Part of a small language model's weights.
Architecture: RMSNorm before each block, rotary positions.
MLP neurons of a small language model. Each row is named by its layer, matrix (gate and up: input weights) and neuron, and shows model dimensions 128-255. Each number is 128 + 24 x the weight over its row's rms, rounded and kept within 0 to 255. Numbers have three digits each. A neuron's up and down rows have the sign that makes its largest values positive.
A block is one neuron, or neurons of one layer that tend to fire together. After each block is what it responds to, as a language model described it from the Wikipedia text at the highest values.

L5.gate37:115132123106123152104159108100137100107109098154083118142159129113107128114115075121105114133168144115125114138147143140136140143117078127076140171130124105139144107083127119089164157163145102126112083145100110162113155153121150091100151120116117159178125184086132095137132124115146136088133102128162126165111115141143135147114105139160139151137094139156147153125119104131114151133137
L5.up37:113086107135171125103153129113156100113080141131117146132116157098089146122146120089118139120155125134115146143149125113165181125160112139134109145101151136135125109183152138157153131101153086143159120163134144087115117121131143099137132117116124105117111122105146108123132115123124172142136089161078122121148107125134098135089128144162116159132099110107169141149146090144118137131128
L5.gate41:169171142167150161136125094095181113151117139104111114135101131093149085142101158175115118156133143136150118085139097175140111153164099134115161147131153166165120084134121087119149079108096077102110145130117135130140106144114107099074071141132122117161087110079141129126107076077130159111098113126108113165141120108114105114118127132129178126128103110164134147102104096086095112191162
L5.up41:142120135120117098107119126101110122114126109100126121138121120094072098135103120124095137141124128127154106149122088174153113141146099114127099175099147122139120097135142095125160118095140100114072140070148142111068150137131125102118102175106124121082114137121138154151125115135133136125121093134121146121122078103107152130139120122131142140109137117166102112142135098096107142141179
L5.gate106:142130133156112153109155132079153138096157150120127130118153091160158143118157114129114137113140139130111150158133106148162135107113144141135147144150122125112147149126145089094151140066151144142153122134106151152106183139121076168145146098144138107133135132115153148117146122114119138110093131113107172144133084130085100117168140144101142145098125125133133106137135131147133108149084
L5.up106:140170121128130121058102091132126112080125141139120143176136133097117143127099108122115101098122124100092121114107173087131151092144096163118136093106101183113134139123142153116149093111162144120122111121116104095116123122133134105115133124143131096150148108120124120169151090137151115121148136142163127088112172161107143103125126133132180129121123104154091106153153134107144110163095
L5.gate130:189157123154118202106161135122122112143141125148121128162146132126119147166156139092126078141130127121154125118132185136162110126110133092090158137156111179137099120117134127095103126153121103143125121144089132176149159117131153110120098127133124159123151110127107130134131113106151120150124110107073140137164157107103054105116113149128117153109104120166121152118112145185138124105115
L5.up130:146125148131124196105122070166138139102138091125139137129122161144118110160144145127126112135089122128120142150139133067184096082120139111131149145136122120111140147075134146103126094163089123105117130153065114119112124094147124092120138131151105087160136109082101182122108171148107140107105122118145123133149134106138141169099099099146148122075128107152133153116152137157126115137190
L5.gate146:108136107106132104123092147104107125194108102131084131162105131083093136126124128122117117113130069146135124124132139110108146125124131124174143135121131171134093121113131125113129139120144134132140139133139093115117126139128125120125067107137111144123132107133114126177178154104103135121088157145089112108169123118122116096102109150122085136148121128146133157143112185101127101151154
L5.up146:137147107086103099123170098116133123116159168143126189108138123114117141162115171164137123146130110119120140152154114177156105150125109166141125146130067112152135167136120098082125166126123104114122134136129166126129131156119123144166094145170143109159114111081093144081100115135117129111141147156088141184131106107087130168100135136132134095166129118098106161144138069123146110213122
L5.gate171:127125123135136111129131075071142112103142103101118137138108107159134112164146108098135168118133114127151144139112143086160131100138110104127107140105131137094139112103101121117120080122096133161144126136112100097098154153094129100120118151169091136109161101120151130140152116132116112145154113140084098164114144149122119110117111101084129105162118109120107167118137125145101138159172
L5.up171:130135126138151178104161118081085119136101142101102098115104131102103080123105115164142135119117122148139131163122088152146089120141106139158120129120138158158083144124156083135150117090132132135134131144097150124126128141115081126143116120192124129113099146118147161157145102157158119098147131100169154154117148109154120139121082112121115173157143112118127164138121106162142140132128
L5.gate299:178147156140119125122133108158128133088141134115144123111130132143167127169108116109115104101115158111122127096128148132143114107113111145083128130137136139110126111138115074071115123093117115150098098106124108142144130142109116110131074118142133156160123117169091140125104094126152151118149149115131139096133152112111099138173125106170129192144104124094144125145177104100133135141165
L5.up299:162129163083085102147147137121059169095119120126127138162114150095156146152122175116124122096159154148154161155104106060165137129146112129133093100112106146151139128163098123077144109157144104111137135107115095119115166103110138096134070118171141133087140110123150118142139114082083119114142128143117110082121147155164092137142125104139144143152138123156106103148142159140121139161139
L5.gate446:157139139136134164091112135151109126139193107148144129142105143118124128161097110154140103105130119095098166128172136152175084142162131142136122166086190121147115126124132120141128135149127103109109100135150128125125121147123152095128127163136106123145095126151155107134146103118139145115132154099130114112112138108098103125134135109156141137106102136109111074120129080137123158134163
L5.up446:156157143158141180098122123114115158137163154156142132177137126123184102117116158166080120128144108101120153120110110117122120152144115160131149149117139124151075123145113126126119108127129087135131125118112132128140157111140105133136091122159071129119119115076113112125126088145147128109121163106141141071111136130167141098112137118141125124126153112107079164157124137135113172129159
Description: Person-noun word endings. Final suffix pieces that complete nouns for people or roles, often plural, such as classm-ates, collect-or, comm-ander, archaeolog-ists, also some object nouns like puzz-les.

L5.gate4:112162109111145150143129090151159164118127138108098149154122167051130113181095085121128143114158148063165117103098111086118095135140146100134082153173155139175160135140157138140071122122175132177132168136107149133121148176125143104151142148138099126128132143134153147159127131109118155136149160093110132106138101164117128103122118136118148144111153119141095107142074117148091138097137
L5.up4:133161132106154134155187069162159133094131191093130142125141169109174158152090121121137146099138117118185153186128102116149123143133157094174090137148147127141150145135100133139076120155132113183162136135081137115125154177111142141151141106154083145133138130144091152118127148130103140128130148111135126126122109151107105125128131125131164178114138121141113127164118134128098148113123
L5.gate8:159105130152130117156094122136147123105117102147133123133162093117141124128153100111166144146140142121140151119130127161127132130147090117080076091129142127131133132161142147122124144118129132105135118153123132144117102130155103082147124104056086091174101183158084130119152075155151150106112113137092126112112126134123106146106135143170169165119150122102134118120112128139097142093094
L5.up8:128120105130159134137117139147115139125132108108117104115090066129138110142130127082121160120155109141125124140111100132163107097184092113130110169163109134157134112132158121121131170123100113157120131139107110105117124140127133126173111134118118129156106170122079141114126179108130088144103079142092123141129094132119114112077095142169145164132127128138127144133121122143137154106126
L5.gate29:138109078127147131134152100135078128132131127115120127142109115146081102114138081127126129149110150124157111098172129116118113142117095107118140135183147150154144115130150152128079115136100139128140110148132122107114131139103132128137135102104143167127135144088071137193151160167132128116161146096128149141158080125132152152160148134141160123129095151092147161146128125130138134105101
L5.up29:146141113103130102111131147116089155119113086166108112155112136111123082106136154148122173128160134107145048151140144080110096168136086113114096117133154125159158091137106130141100141143135146102088100087141142079145138162109067080129123081137182145109146136127103154154149106119121151093176132129108143127152070121123093093118165174150161160116162121113123103098118124117128132101173
L5.gate225:138116104104126123088136157139176147137112103158087154108152125114133189132085123130171151126132108145155138161129135150099175127122130121133100098154101132133129088106114127119079126127099127152135118154104116142153100165143160135129110123085137125133120147131106123104178143116116114160136154109108165125106151132162132104118157159106115115160136110128124172161132162139128128145132
L5.up225:111125160152127151155130080145127118170126124145122124124132137151117134101146128095135173165182144132093090123124146114174119133138140105136112112121140073165153115104139172126104158102159124122121106111121119154125150144145091091146124103154164143149128125105120151115132151123137123125111087155122116110115145127124098128139156149136130098088121112105121117118178118127121106104129
L5.gate426:115157102134120149123126112155125136118127134132135156111145124139121129121092106141124154162130167124132117105111169105147134135156124128123160097156151114109150143146125148137163178123137176113115119135119132124103115114138139140121174073153091130173119130149143142128169111153150117126145079114105140131114138113078151124147166120146153085152141119166143096119122120160120146146097
L5.up426:098230151121125143115131117083132137086134155136089152129126152092107161140143131156145106144151134127137101141152134113104142143167127160141174118133102085146122133137142134129152102130114149126125160154103152130128137142128116086132146089145163072116131117142118149133158117119144149130131150129163150113098087134091150105125151082163132125133102085144154102104119093117143171109129
L5.gate570:132125125120110116119129109113135147114110135140100084126133112145162102169102118101103139121108124116088082149088154122163116161139141087125172147159123155124077121058113108127128134135146119113107125114160116136128126160146171072126134148103152132133131145093090095114148138163110150105132088127115116153123161112119116146113113137107129103142129142156147128144075113119142118130123
L5.up570:140119143121127112111108141171170110085149098124131142136125135115129124113077160136112189114117153115144109191117140094120151160158136104118119180129130120135058126110127183106145113135147107095170141083114138141103120104170111097094129141078135098093117156112119111127127156131140090092138103145090101138117129111146139096140116141139106159103163116144137129137132114179180111120126
L5.gate598:114127113089170131150109125162158124142123129109104139108126115127106094123114158155133116110125086102147147135117134140124134118167145076128165110175132131121158111120124121112146125104094105081130163080078097115144118113159150154145152134149142136102193145084157129106129142172131142195138129123145111135132203131146102113123097125128164079148153101118127142106137098111156166144109
L5.up598:121116110165134130119121107139117119095123125141133124137145080128171134154144139130125152102152170145165155139153114146149087116111135132114148125124177103135150137103122160112118093131165106093099105127099094119170131159097120106121117140163111112137066170126130115118091113117134136137137115097131117136150089117092111146148115118137141167133152142130157126117084091131138127139150
L5.gate660:137117158114150158147106148146155139123171106206103105131116151141106122113144120145091120114139162114115116161099114128120126112126110150157107087167141090144147179118120126153104169133185065141156124103087122186132162127099102114105104148179126142130157156084134106148152122124110103093095112125086106130115104123119122084132108132131125140130148146136125117127124102134132092105133
L5.up660:127109141126126132081148122163130128100091117146135116105099147122155098149127104106188150125089137120152174148115144114146131106123106082119125169097107147110107104134110133117109120164137113140106128106173145140149122123159114103156104166116164132097142111114129131127126115167106110118089107137105099126116171118125111184116093132132119118126093120145108108130118124134129123145098
Description: Section heading closers. Closing == or === marks of Wikipedia section headings, as in == Personnel ==, ==Release history==, == Political career ==; weakly, mid-word fragments like Tango, mosquito, Madonna.

L8.gate483:122147116115103119119093134186131115129160149096111115128088160134130168191120109131118120118146115117089116146074131094145157100132145171111110118117136167134163104130144138117162103125121148168130112145125151169086087098116132126118122138171117120129148121141097121126096093036130133098134163115135111138095122125153129144156114153108135095138153170104131104133156159154101121129113
L8.up483:165090118163116150128144102132158128105058123096157157076087134161123094128105132151149095142114146118148142117106130132111161150098081143153119135166153167156141118114110137098144152119141142129103140143111147125138105129100063173153130113145114116137137121108136170113107150095097122153176108147112133118143150134146152144160120154129153124150123140129144149116155108123124153134125
Description: Mid-word pieces, the following. Middle fragments inside split words, like oc in protocol, in in reinforcement, rib in distribute, plus following or final after the.

L8.gate7:139128124112114113172128180138115122139105127170137104139131105127124122173146110165132119109153150135129142152100141140135108089116098104155100118075151126136115169156106140114146124086146118127144056140142163121151115143120120108134117149122159098145145124145149124128126149090103131135120149137136075100129173197121109140163124135176142157122144142124107131127156160130142167128102
L8.up7:157154144162081140125086143143127177116129122141151122129115159146127133136102157164167080128160109140130128103111185114090120141124094147121114121090141119147112122140102177133105165114155148162132097152104125165131108106166124109116114151128098113113127139127105167129136096066135128165158110114121184113157168129110129152155150088167151115122148089132109123123121140152135168098112
Description: Plural noun endings. Plural suffixes ending a noun that serves as subject (ines, es, ies, ots), plus they, would, that following it.

L5.gate76:127159127125109110131139103174129116134123132131158135160133132137104095130164112084121097171126138127146108127173154108136126119175116117118115133138155137137168107116156131135099130117078113128073111172128118115165184121140130143090079167140128170097115122104113178104120105080172150114146122119141147129157174099139089112113121124159179101132161121154163100114150097130073099109119
L5.up76:121160180126127081084153149100163102118132068136182188134135079159112094159117111144127128119101141146112096108104108150146120123137116091138101101124121101083154130120154141115122129127129158138118072110114121162151143151119090102087140133100114107144105183149139111156150108126129116125098147187097101092126125172132129138160098147142158131106117104095143143103145117136138158172135
L5.gate108:088120142114132110101118099122128133142092075090117117137133127102126141138116149132091118157187152132135123103118162135118130156122142115149142109147155141119108102166128178169110092108109147156131084119160123133142138116148160178185135102133088140136104142156106108153128135112143105106089132132116124129160156101128183115176117133141170103139125115159146144050148105127132161123106
L5.up108:117120150182134123138071095177110117125134150126120113134114112161105134154111133133114090131099121175107108135154180118129125117131148121162117140111134129152128108129089139103132174119134109206168121123122143080188140138144106132120130108105115111130155123088114137168067113119136147107118130095131116109115079101122111107128158140088145149155134113128108140148121155152106104130123
L5.gate125:163144116118165121159106130143134090123136076145135156086117114104093162135105109124154143149130151175104135119143157162115122129103102133091104076119144169167105044109167179165126119076136101114121163134089130106144107128133132100126137095117146146084098124144122136117151111121146110131114096112091144146169141119143103143126094096107143136176155094095111112136147149124150113096161
L5.up125:159124163142137155157152114150123110133128088145118091120123101117101108133111133113115140152136167137064128093129145134139171139078160109149140116116112104137130109129136156149180125126147084117111117150149194122121138164150106162118143105067118110092137109154104149127175151110148180109087097154145142097136145132119175129144090167128139072111136115092128108140120130163127138092093
L5.gate255:124130154098139182086115156092148076127114164114101165150136166092122110120160163096141134122129119112090098095097162137142105143117151135110126088078145164141161179091107154171126110158095103113162154091107137100145088121202140133119140119157151119126129140133139170142130104162133123097116162129147095121115169112125140119119110135130148148123132168151101087097119113136165137105113
L5.up255:144104129171148090188106102113141115110135155121116127085117123137113114130131124100094159112091101142118137145167116159125129179104113104139124153092112160154108179171142150127124214190149146135102109099118161140164161106148108144079139172151107129136106135135137120117144093095148108147119124148133123090160154103128124114137101133123104126133080097144109129099109132113099091130113
L5.gate284:085116122125136159129089086135133115158093123117098087126159110180130108113057122152114113123160128095096125093130145131090137141155120087142112104118123119149163113112159146085114158111105118139171120148140112114126111130105080129134147115126136120174142165094105147142156141112127155113129162134110100080095102100159095115104109135124137108143130116141132097105102166117127176108091
L5.up284:128108115112136163112100133120080066114119135130098151149093147171109118088093106127115089095152125151147108131100116134150095109186108128124113100122122154169125146150119135102156135108096097119118155132084171120174139094095109135126124140153144124137165117120150131128110111082104122104126143162149091129151134147170113121126129130135161111100072118097130151119122117103133125165095
L5.gate363:108127126085142150144145144100115098157117133155134189127146133084110083102109114129100129122107166170147122154120133140108122138142090170151135099132159149133114069179130128103143135098104119134168163165135185104145102113140110129156140122128131115162110102062118124136158099145169107115142106134094129135136143137116123154127095123131120119160131111147159102119132145146102094132148
L5.up363:138135146111134112155138177157094096146082078147109118094110145112130099112145113128121117118138086185075084101126149134088184162149142144140125121068146165096108120156177105118162151125177166122195185130128130115156123153137112094149117139134131141182106151130142133136119104106145130094155120123121121110145145117125138099097127137124153100146124153160132172090126117095126175115100
L5.gate503:107157141133175137137139175146144129112158116140127157126125110101105121137100101156134131173119101120120106102096146122114125188111123154128101103157107158193117124091123150181118104124123138125125149129136126139131145064131117142137086077124150079118128167150161106134130124149165108113136156202114154111132124102158115117084163126133112148128147115132128113110131130079159139125171
L5.up503:145120089157147159140124168139171126093141135082170133117134129102115117131097088199084108149139147141140134090137132136092149143162127141138112115155106121138131141090159129171153119112136094200126117059115128137155117123149143141101092120120116109123130155126116088150065103160134112090131104184140122104130129159161122126108140082158095158131124162161112117109117100119126161124160
L5.gate686:105101148134168086156114083126103120121093121108150123100143142122116115076144136083169148125147100119136147138120163099112177125138143133100134117111123138134139115141147099143158111124123101127135151113119115121154150136118114144135119146142126125125114147128108078088142151128132151129127144150146153148127177156136187097095079106152139118102121101129136125140102111145107099101119
L5.up686:119136167133156137132144134095064135111100119147150124090143086135096080146131138142112123165192117115122101151153108099133138155163121157131129128119091094154148109162146126124144111111183070174166136059123123146117166141140081124091150141142094093157137107085109139187120116117153137111168120107108135135115147144143123135128139177162145091146131144173136149141117156142144152066107
Description: Capitalized word continuations. The piece right after a word's opening capital (S-M-ILES, T-el-ugu, B-uff-aloes), or the line-start token before a team name in football scorer lists.

L8.gate65:112128094088118105177166105178135122145104105138099095115114144103125137165160121117156147121118149139157128145094131107147119122129103132168131121119171139113093114141132097147139146128140152148191171107144168094127122124143143116145134122165089165152146120123159116116116162104149181116134146085135122151093131145109108143117131103139126171124126135146113101087133128106110100148115
L8.up65:116148149185122148119110126146079116165121123101154097134128152154136152117114118143144105105149116132138094113117147100134123161139119133135157120152117121171144164103103144161122149136134081131113130129124173089122119133151138075134149130106068141148164128184128168149140140100149182111184114118119137111113112156130108108156108178162142155206180171105114141115093103143121118142108
Description: Section boundaries and year anticipation. Fires on closing == of Wikipedia section headings (Charts, Personnel, Reception), paragraph breaks, and words like in or commas before years.